Part of a small language model's weights.
Architecture: rotary positions, biases, untied embeddings.
MLP neurons of a small language model. Each row is named by its layer, matrix (up: input weights) and neuron, and shows model dimensions 0-159. Each number is 128 + 32 x the weight over its row's rms, rounded and kept within 0 to 255. Numbers have three digits each.
After each neuron's rows, "fires in" lists the words (lower case) most often at its 100 highest values on Wikipedia text that the model never trained on. A number after a token or word is its count.

L2.up274:119112126117065157104193146164092151120140171135167181098124140057152162131124131173171121123142178147090104125110141124120147152162143114102173080121110142153093098087115179148180110148178130143079084126114072126131190153159102069157155147112172113184095113154126186114110130160087163095115100146134087094106144188137160165095163130166173085103072125085118136147136129068118078115181141216149113147104112113092048142137089082121157124140118064084108168095136108130125151105157154
fires in: "is" 36, "became" 12, "become" 6, "as" 5, "uncle" 4

L4.up531:099156092138080109167160113094123161132219121051140146101123084160131138135123115219134100135126134126153185180122159103090142129095152155134163133122121127065133148108096153121087171026103113131108129145154094139125154139178106161111113131128110176075141129115120110152103135086130141063139135122176144177133125128121133094167055181096108042102096081133125116124123118168106091216072162168124117152128130187160124126120167071113140151194151109120123139117153149151111142156168167
fires in: "1" 17, "2" 12, "46" 8, "7" 7, "5" 4, "3" 4

L4.up391:194047067135165140137129139185190102133195160105145107174119099146127129142114159166074141207101109126170117067176145155081079105083122156152111092156114120165083146120158175112107134065150111095107120155161189177154109144104098169183197132082162116126144141092129117086110101127117108122123109082078152147081159082095106107093124130215083105125104138147107081147107094148125122099162168133112085121079166112095152140131124126131120135148158138134168166124115126124072139171099125
fires in: "one" 14, "this" 12, "single" 8, "name" 6, "another" 6, "some" 5

L2.up601:165070113096146097139132168132145184139139125133145127133157174096161134114110125169144073164156125086143118140121131107072091130122082118112156120088129168135106197097110145118124160150075139189123121174190151161129078159079085080157226167158171128128171138082119165090123070128118051109132050101101162120110139076122146122110113160147116075073097159112124171159163107135099094151112120133182139154142143162107113161173178092124150125125093147099125168144158108081091195170162115
fires in: "as" 46, "also" 18, "1996" 4

L2.up358:146075122139110215172119146175178097102138170101147076129169131080145149158127120166110109126152170167202115156120078131137124125184091163147169104111083086112083141103120143138133103132113089123136150193179091184128193090152094135137107117183115122153129131088125141109155143119167087047136126068077204169124129154136113111118143094152165095093172103121155115137144046159097073130106132118128163089143115160120141128093145063169133124124114057124144087134112114152079173117125157
fires in: "by" 43, "commune" 5, "per" 4

L2.up104:147116091179119115124145151086129097127127127078147133150117113133186145128144089188106089147138172129166139133194120112097117116105136152087198117166089137142136109206095111142146172082126125142119158200141107104155181114157103149156128153165118100178176115104092116077143108120133094115194088106109149085098077097110150066160126154103178083058138083109011118143121091177164118122165174125145138149129132165139077134110183124114122146126147104136194153085141128082121118126109188
fires in: "the" 18, "46" 13, "39" 8, "116" 8, "120" 5

L2.up366:136120100136105191103151134181116120130107214111119119132137073130193100124152103133214110149120168144109100077154150117150100159104077144083153173144108108121116117157123141103181192147137145107121143182149073155149100163167118161162176148134108147129157145118145129106154154072184111092154105154058117086113134087100089091137117113166151080119095091036105143150128103106104148124161139188145115207104180159157071190087094097124108096162117098133126153115096174133153141098160132
fires in: "the" 99

L4.up172:137119141112129175132161176151126074175137189061172117092143096141114138084109117141121152157114096192177163152162145149115090125147120129126063116139097167175112104036128118156136114130083089098140105119089126166158114143160122133113102153134148150161108167124127138084121114083117115109154122133110129160099107065071092094172141095246137134099124125102170124142157090075122128162217121105137049070109108218139132163129095106158159068143100172142124127113146153143129138139121127
fires in: "to" 98

L2.up214:137108128142120168139154128087119130113143116145193114169145132118120115185168146130125085139133179143151130124133140130075107149153140137135143129150107098133090173111128141149144148075134118128133158179144132135146135091107110125209140196115124105105164141077139118132139107123129053095131037065142165150114170091095148103169058105158071077092115125116092147167094162196177086141205130142132117093136177200147079169110154099138110105093151052086173086148118145096081147089170184
fires in: "the" 46, "in" 31, "is" 12

L2.up411:111101145102125155148135101121114177205171191097143141102133127132147097107089152181145114105089197119083101147191131151128082170137144172119189149122172133080146091161144174114117149102065141147118074129072158152224140158168118151168110158167173129090148124114142079117133134128130108103125134110071105115128113110108116059117081140160080136115068115127085123072144104066134114075126144102153147157110132196127100172103143097111159113143113113126088108082147206174092120099148091
fires in: "century" 18, "days" 16, "day" 11, "ii" 11, "era" 6, "months" 5

L2.up353:157085113157171105133096176099134135135130140182168110096202135125132106153093145182196133105108141063112084161106123129155091160125105122123156111146126099149130107127097126112144101139125123100046095126129110103144153140168122065102130145096113151167140142139147175100112066108128122110162090050125122149181149122091086147066172126144150093118090105141078136141110110163176123075174194142159121154155189114143079172107104103163162104162089051166158077093171085100182167108141173
fires in: "from" 29, "with" 28, "to" 12, "for" 8, "of" 5, "represented" 4

L2.up545:117129068125106122157141139172153078152141175146153137159155115112134192147138075118145105131109113138131174131143145133109114115149054138177119129137124156178102127129127135101147145104087146177066142190167150142150096089100111162134223156091125157131131167090096197112128101131193099123167049060127127110087096064089094103068115156124138069134139085108148137104152122173170166135201103125138140099141169133116107111145114130164144100159113083096108102123102084058151141140211132
fires in: "and" 61, "or" 18, "also" 4

L4.up154:175065137176131187135160145193120123113132149145174112152169034100133119128091128192128135150131112165163158118055138153088127133161152151120114133167136104175107195101116143110126135088110067085088159118167148176123080164115122170147134144103125176106033121161098138081083088124117125098100138103166152125096146050067109104114155142149121121129075125153130149138128082078120103169136096127107059101140145141204132171154118114154127140182126149138116139120131087138173195125105114
fires in: "to" 44, "after" 12, "of" 11, "by" 8, "these" 5

L4.up78:186146087133124110159084153134183156140165120104163098115113080142116170126123106194132081094129104097108164120143159126140100141135085124129168142172158101161174100021122162111189168107176152069079167090109095160163074102104125155087146134091081145079137153150127106128095076144163103137132098133188081133125128072078084096153141096107190109132112103123109175054164080101155109160119179117150102152124101113075141147145129140157134134124133141125139105146125179104196154111172176
fires in: "of" 40, "from" 34, "zach" 5

L2.up613:097123122146110192167086139142097119134159177069145136067086073107123146135138128116075100088121156157078129135167100137143118156162184132105130096149112084141106123101129115148170148116121058165112116138173099190143149176149147176138155145156171203116053124099124158133135155112119165054097105141076132073176088155122143095152124144140182115148095143097134134151134124054116066187167087171142163150113121121100086128134095100134133072161114105061114159126125093153070143099176171
fires in: "be" 22, "were" 20, "is" 13, "remained" 10, "was" 8, "are" 6

L2.up149:138151082128121065168166115111151143143144136160167177136216116123140149145095102169113136140119086109134193127169082125166118116104162124158126068110119157143109121147064125076173139100078208112125130062125110116153070099125075135202112166136178086146118157099097152101136076110144062123183070104203151144133131120095132095086139167106134103105132144096166145114110098115150082156161093123164089097109101166147123165156122087128214129169138136140121094136106096080103169121147107
fires in: "there" 59, "m" 32

L2.up304:129118109100102117136046133088042104165167153132121159105139067145135199132130154122117100117173187114125152139164108125098111097072099190139155127144078120149113103100156127147142153124109097140153193121188111107131095074128135160145152199182199160100087136098148100108082141074110119109095122094122130158135038128091111102142123112134143106126097136097108071115108074127076129134169162168107162195124162171128119111185159099178172096162147123117135139144135191124113174139096094
fires in: "he" 34, "would" 7, "will" 6, "came" 4, "must" 4

L2.up56:207144153150121066128147141146109129086196154170120134075145144122133143149110150155123079138088124144158060121165129127114145133101110150087179102111200153137145104105119183088083198072116141111081167125159112139138126165138113132129112099110117114158096153132143156139152109080149107113116137158089121154128150133087186146149148172121184080096120138052117101159185042158125080135208135107108132144137107169141066155059150115107132126174142148130084075147161168186067125133113140
fires in: "minister" 19, "chief" 12, "chiefdom" 10, "king" 9, "captain" 7, "president" 6

L4.up605:196079158155129073136183151142126082139108110104144077118111133174120154130114108108112109114162124138147042152124161137058104152180135171109127103177061156150121130139113080140109109115156149160062095169123188127152152102117126167172173200112142112111126137173143122155101100103164145097150146143139086133131169146117191110096132122095172103115093145121109092102183120113170073157158105111136126118112101217070136150141109104083142109157096113076098136110175080134118144073214096
fires in: "on" 38, "as" 26, "in" 13, "or" 8, "to" 7

L4.up219:130174080141128140130134126120152194129197194080147151090101104135132091173145133179116058076079149146088124137101129090158115145149196127099098094133132092118106164155127123151157159076090137080093140139118127192139179164197127158098113178110127130106065122124058127100136137140166174107168125120128120128124129105119123066157129133086145077153105117160122111134098067087147087123103157197129105185146126138090142150093119080116120123155151113068199110102180166200123128120167148
fires in: "1" 32, "3" 14, "2" 11, "5" 9, "0" 7

L2.up577:130122043151080128135162160215192123075129119135143177112166137117117087185119129121163179115106174125071126151108137144136103145107146116155203104130156120135168090063103162199072111156176120103044104112079092128154119170172107115127113198128081137161145131119123142085134071112124096115184107148173093084118154151136072123134092068103129110089143153115165170154130118110092115125169133157124145079138148143130100169109112118148177112125081105154144095091112161105087142081129154
fires in: "of" 27, "second" 19, "in" 8, "club" 4

L2.up428:167075151112105147168118137085101113155159208091123113134145071151110190088128079107112126119151172177124129089169166133085046121147100150108124087176148133101050143154148157151149132098138134107095189139131100151140150134136171116138102127107115146055084158095072110138096148072105130061112162101031147178119097152073169121153140143174100129110141135125106152114123115101160102165145100107150187101144114191172132110127076105082132116151131121165115147098064152164106121110163103
fires in: "at" 30, "times" 11, "azerbaijan" 6, "by" 6, "japan" 5, "history" 5

L4.up301:118137109161117135136087159084064184089127162080173146072116064146106103130163116170183093064137123107130161174121123125089130155091119136094190123130144103062122116095122122148099189161094118148088139169137119158219185163176134125085149120119115178132132205095152140093111144125109095086122127076119115124143121134143141123114170164120143117154073144068089093129138134085178100189098163178141130201125153130100111143105070085120178127170119108136102183085131127089108160140120146
fires in: "from" 41, "was" 31, "her" 8, "is" 5, "out" 4

L4.up198:117097156127122138141130121077104177164142109087137117175168151100119173106100113138150026087143119097145161184114122179135087118197155166082091117165164118187118123115095072149130140127169130136127095206153108162121129143127133106129148172130145076083062171151115149113152100141100092061154167128121078081123121160131113149147150091150129098145036113130137138160198148105165107199061135110146100137158096121084119123067126125134123136111134122120142155047134131146063143088132117
fires in: "following" 24, "announced" 17, "under" 14, "early" 8, "was" 5, "at" 4

L2.up383:121105102146123083142101137139122153152155156099171145097182108158164120130113119234153087108130126080111101097106157162162108080191089130089177051113100133134098105112103200156166198128148142117041108150113082152165150158151110122190117159168154179151114150156163188101111102129103095120122120131124090089115185122100176142172118131118106140110050107124086168124163108127144125125133175156144142182115106101115081151137123097146153073128112108089121088048145102130120129102159089
fires in: "as" 77

L2.up209:173133120144167136155146103057178152100189155097123119157089127100087120136107109130162094100154121178191176134132088061048118148112113169151155150123112095135132185137110118090096112083120104214103116134211128141147133118089109142130084099131090115092135112100126080132087106053152134132141105117112177143181095129128147101122069094109150096074140143121105104084160142183166107171103126089128153121108126236096152138140165111108141158163153151170128125112106127158148207128108155
fires in: "by" 28, "membrane" 8, "used" 6, "seen" 4, "built" 4

L2.up458:136081113129107159114147181148072120102152142145136162093133093113159157144099103173125069139132125143136097158137077069131133131159119150059189113117133124102118112142148156116195188058172128122085132172149091131177179095155144088148124098155117130171076170148130110094119131091178090048145138133136109142105158139093152088124118152151171093118131139103055088142193110119151109142135191088102152158149168185105108148107115122145119104154149084144075153109176134185132201064188121
fires in: "by" 51, "were" 14, "was" 9, "under" 5, "including" 5

L2.up81:139103142121117104158153132151094144158131125136125174122196119091138141151102104118138082124143136094124076170203099161107095114182064198114088121088131142117116144151153093161151146146165102102143108159165107185158139068117119138170163125089164135093120177130041108118098086142188136087123083165035108154141138130099206082138098200116104119171082147090148144095167151075124132147073137123131152127100109146125125142120142110113127120113114133113144173149047124191132074134135191
fires in: "later" 49, "1994" 6, "1993" 6

L2.up36:138129073118146111190079142180140176145204143062163107060154106111137104135090139141116144121149144077119117119119145110170086096155101158177157081112118080130147128132095133220125163127077107166086104130115116199147137150167115163107090141168120155154128125133122128139107135072097135023138153095180153177123174108114091141122085108104142118117107090115150115098117058147132100139120159217133136151162141155162109150105118098083156130157135095157109120060145121136078140152154194
fires in: "as" 80, "so" 7

L4.up26:138119098145065102155162149129154157179165155145134149145161135143131132094166071115173123085132198090110125131185097065152085124159149148064165109165138115059081132160113124127134138132118144079099129157126000122129156138148089199174141107124121176169175139111058174128125152119123071077145074121165136124120132110145121105124117137137137068140103098056085188114172112106113111128108129128166095110146129112099119134142088064139132160102104160084145155106157140100129151100145168
fires in: "the" 69, "new" 18

L2.up456:152066105165119099149105113111122181103152112117167137117134111129127114190149106162140104145107135173191113155183167122101118145090127149142245133143112125102094130171106157132133161038095113112117103152131134110152109102073110144162089164154109113103109103175154090132107137105153082107142090100161163129132129103069114076146120095146148107114100168095098127120192091143193118190116152117119159100135112201193069151135111110109158146108113079126154149078125064134140143079144219
fires in: "on" 92, "once" 4

L2.up392:136141058109094099171129155213123156148148139117159153161136141091136170192104101126140117198124136182108090067156126150089101093146117139166122094108178128122120142068139101148172140065127102095103107139114152138147183135083128163135063108143156108124120166076166118096157113156141085091119112146134161115090118152099105122111151182173074098173115083114151206137201139146144055167058069130131151129085098128154141111143180118128151066142135123096144074136119152153148154177143109
fires in: "production" 18, "due" 11, "support" 10, "research" 10, "training" 9, "writing" 6

L2.up540:169075138118137069151101142138148131113200136105150164144120114067160107125176090123172090166179150200142139097178113127115140153150175147160177061110129183109068109172131133125116088098137092167132106184116166115134077142099130128156118083161173090154096176077144112081148129117130142065124129162106124080073140172129123041139111099173138130098100130170115157120157136154117049138138148133152139088082162162168130119105111108118175063080144123133139083107082132188114125122099110
fires in: "research" 20, "financial" 8, "education" 8, "climate" 8, "health" 6, "cultural" 5

L2.up404:172118143133112080090169112127136116134125114111149097116161137120163176139130123139146141095232190148133074130151078156077122097134115129106109107162031128105100165139114102126136174143081078138071142142179129159143194112156163119145103127070138130132176148056126163116059123095174095142176098151025194161136123104114133122142127096128182149121161141112119149140126157105150124181132095089127117114098117138136103122139105119118117104088067055146119184124125114097091140148198149
fires in: "to" 42, "county" 8, "ireland" 6, "2004" 6, "europe" 5, "1994" 5

L2.up346:169082109135088125156135114094050141133182144108201142156114139137166159122149120127166132102078151115148095163127162184125123170124149162072161133110162095093172097162127094140142124127149090100137177181096130158166176106187139153143124161146148191061057120060105137105099103155088124096089108151108139122116120143125119116127130159159152107103070149098031097178124126127135067133112153134168142168152121135178097147112107113118166136151101128092181107022113097131074143127113160
fires in: "up" 38, "out" 28, "down" 16

L2.up316:167156057129158169155125128090126172133165119134108100128169155112155133148126115136115121128098126170162120163138111170121097161100118141123122128116117149170044150113124113186138155111122140119102156092162116100133109067113080179125092158125160144149083230039100098075153152109128104130102078107125189111105094030117081070121127084141138065139124148106158153175138119106130107141180141125136119115132175233095141107154142099159140104160114082120138139148185123077169119144172134
fires in: "can" 38, "may" 21, "will" 10, "would" 9, "might" 4

L4.up363:152098094145072079155112107078176118133148123104176139165158096137142178160105105140079099089174120107132124119195161141159062148111056136121124193148148054134120098090153101144093134076116110112096125125109086111193141200138143061147126153111087135114080160165129172104122109141116059127105191185102171089119134089087102116136120058128151137127073117095159129111138066065113121111135180156151147081132106174133140143136141108112152134169148142127143145121173111127077112151183165
fires in: "on" 28, "second" 15, "to" 7, "and" 5, "as" 4

L4.up493:161121081126120128141145146102135147123123133085182153098133095143140166109083144170111063103086113128167135113139133095113074145126079166125146084175123089152042099078141083120168138087136135105100159118136130174161186215182133203104159147169107119095076184058089168108116117148109035131121094132103119209117165089141146100120127146141125081131068143135108124140179135128159134105126151142125139187159088144103104153111086121127126115195110073112114123135145106106127100134173180
fires in: "by" 26, "with" 21, "as" 18, "to" 18, "from" 4

L2.up136:136195123138059151093152150130195132082134152113167155074147095117172124147117123199116112123125188113078105118147131094127043096146059145064216138129124089135127085195145127139118126129126138149074184123165064179172113157145146167104163132141140151127123188124122174126121138080096086109151116110088117131111098061113180117093121116172111098131098123122112124064156116111167153095130138181140136122130168134155087154119128080150127095160091123145115125086161199167145102125156164
fires in: "japanese" 18, "british" 10, "australian" 8, "german" 7, "french" 7

L2.up314:179097136083162049157079157066155114153129128122137091129089092088150138072105120167125158112160137052119145117091168129151123183083124156122127106130092172149152102178144133104126162077158165152135085077081136132153112075124144122145136141102182103173163107166066089158154122114101073113182120088096166120163166078127120164103137137097123161118122046125149116080099110176105103104120080105159141144114111149138106170134061089132153086109152149150156147073193165093188131150134130
fires in: "this" 44, "there" 25, "people" 13, "life" 4

L4.up448:138096127161138155131153147100089121187126133137197126162158140156191099173138108123146104146164121079119139173092087141127106187109076163147091132120060131166074185086107158119078107146089126103137114176176124116097096112088098123158196139120105095077143182127151148142110111117159083162156098081107148171119154167132092112129128099116150114114021121148130113180070168182092092109201105178090151120138166129190079105145124106109166129146150109119110102128111110079127141120178169
fires in: "but" 22, "on" 18, "after" 6, "button" 6, "and" 6

L2.up405:162084104172132119134115109197111170127121193094148102112171121125143108149128141166113132152103110181123132115150109092108078137159054150148208139099112063070115081119106138086093133080127122133155143156167144166141205152125108178107077156134105127092138141162088093145106127089167134083153122115137151132142129167093095078079089110087121109165047101116091089159139099182131094122137163177132118104151124215169139134155154119144133161111137076091126149123150094143155147129141233
fires in: "with" 50, "but" 11, "however" 5, "alongside" 4, "button" 4, "by" 4

L2.up91:178135132099101157158116109172130096152128151161163132158139096183183139142167095112122133164160112117091158126125131112087109126138111126134063147157090128113117165113089101123137117100141107151078151133195166126152100112078081119187196172114139131161158141094127217129143126101179070133157069147083127113109154116115209112083125138121133101084112115085120189150074114147116134128137123170189107165098128126124045152116188099104121082144105131072179061160123121062101113129190116
fires in: "the" 100

L4.up250:150138105153160167121188077087108155122087163109129159081168032134173152103144121201125124137097114150133141103154138173127079162118122150130101169132096137155099114071112145132096167168089144080120131130139135188144102198167118131171148132153116123159101125137092145085186164082112112043141102086115126138140110037098096086169136117097165112163109100134116113110138022095126103146122170125103129166168189172144116184153135110178117144136134107142159168074118119126116112153134096
fires in: "to" 72, "the" 8, "he" 4

L4.up203:161154133143071161156109170137156129099166130137178163081157123080139080163118102153130122155103157108128115130087091082131115180137102112119183138106135149115086069112098187111108127121073171086129177138149096134145202165115115059136120110143126095136134207137120165126094109103094146093136096137050098150105174116061160096128131132112130132121060076154132188127103099133145093135140170169208142148088125064106121177109142116150166088162125078122131075137200093134111123154150173
fires in: "with" 92

L4.up598:134056103123129127167094079156121082204159208142159086121158119122082094188138139117160159155127106169101084146103093134119092176171086164110143130058131105119100104159107131130142137138123135093137094122138119163146186104079105149205118185125142132139149129119103133128108123102150067064113176181119115074127209101105165126100126086095178135096110097094170129103122099077091103113099145161171122072150131168176127145131091089094175166129141100166118153087163135179150146112131162
fires in: "and" 21, "years" 11, "long" 10, "to" 6, "or" 5

L4.up146:161120135148085220116134124126117116109115118127213144170129135141144094170132110118185175130140146183131164125146144174076102196085087113103154130137048138221109126089122116096118093137159057105085118100134111093155135178090131091105155166092122160166193095104143166074122159123160077118191148110081163117093114142138113143062139164131193115101107090167099148142110150123106132121162110147182135101061183164154114149142111100115130112176132118110125136104155131068129134114148142
fires in: "of" 48, "the" 29, "on" 17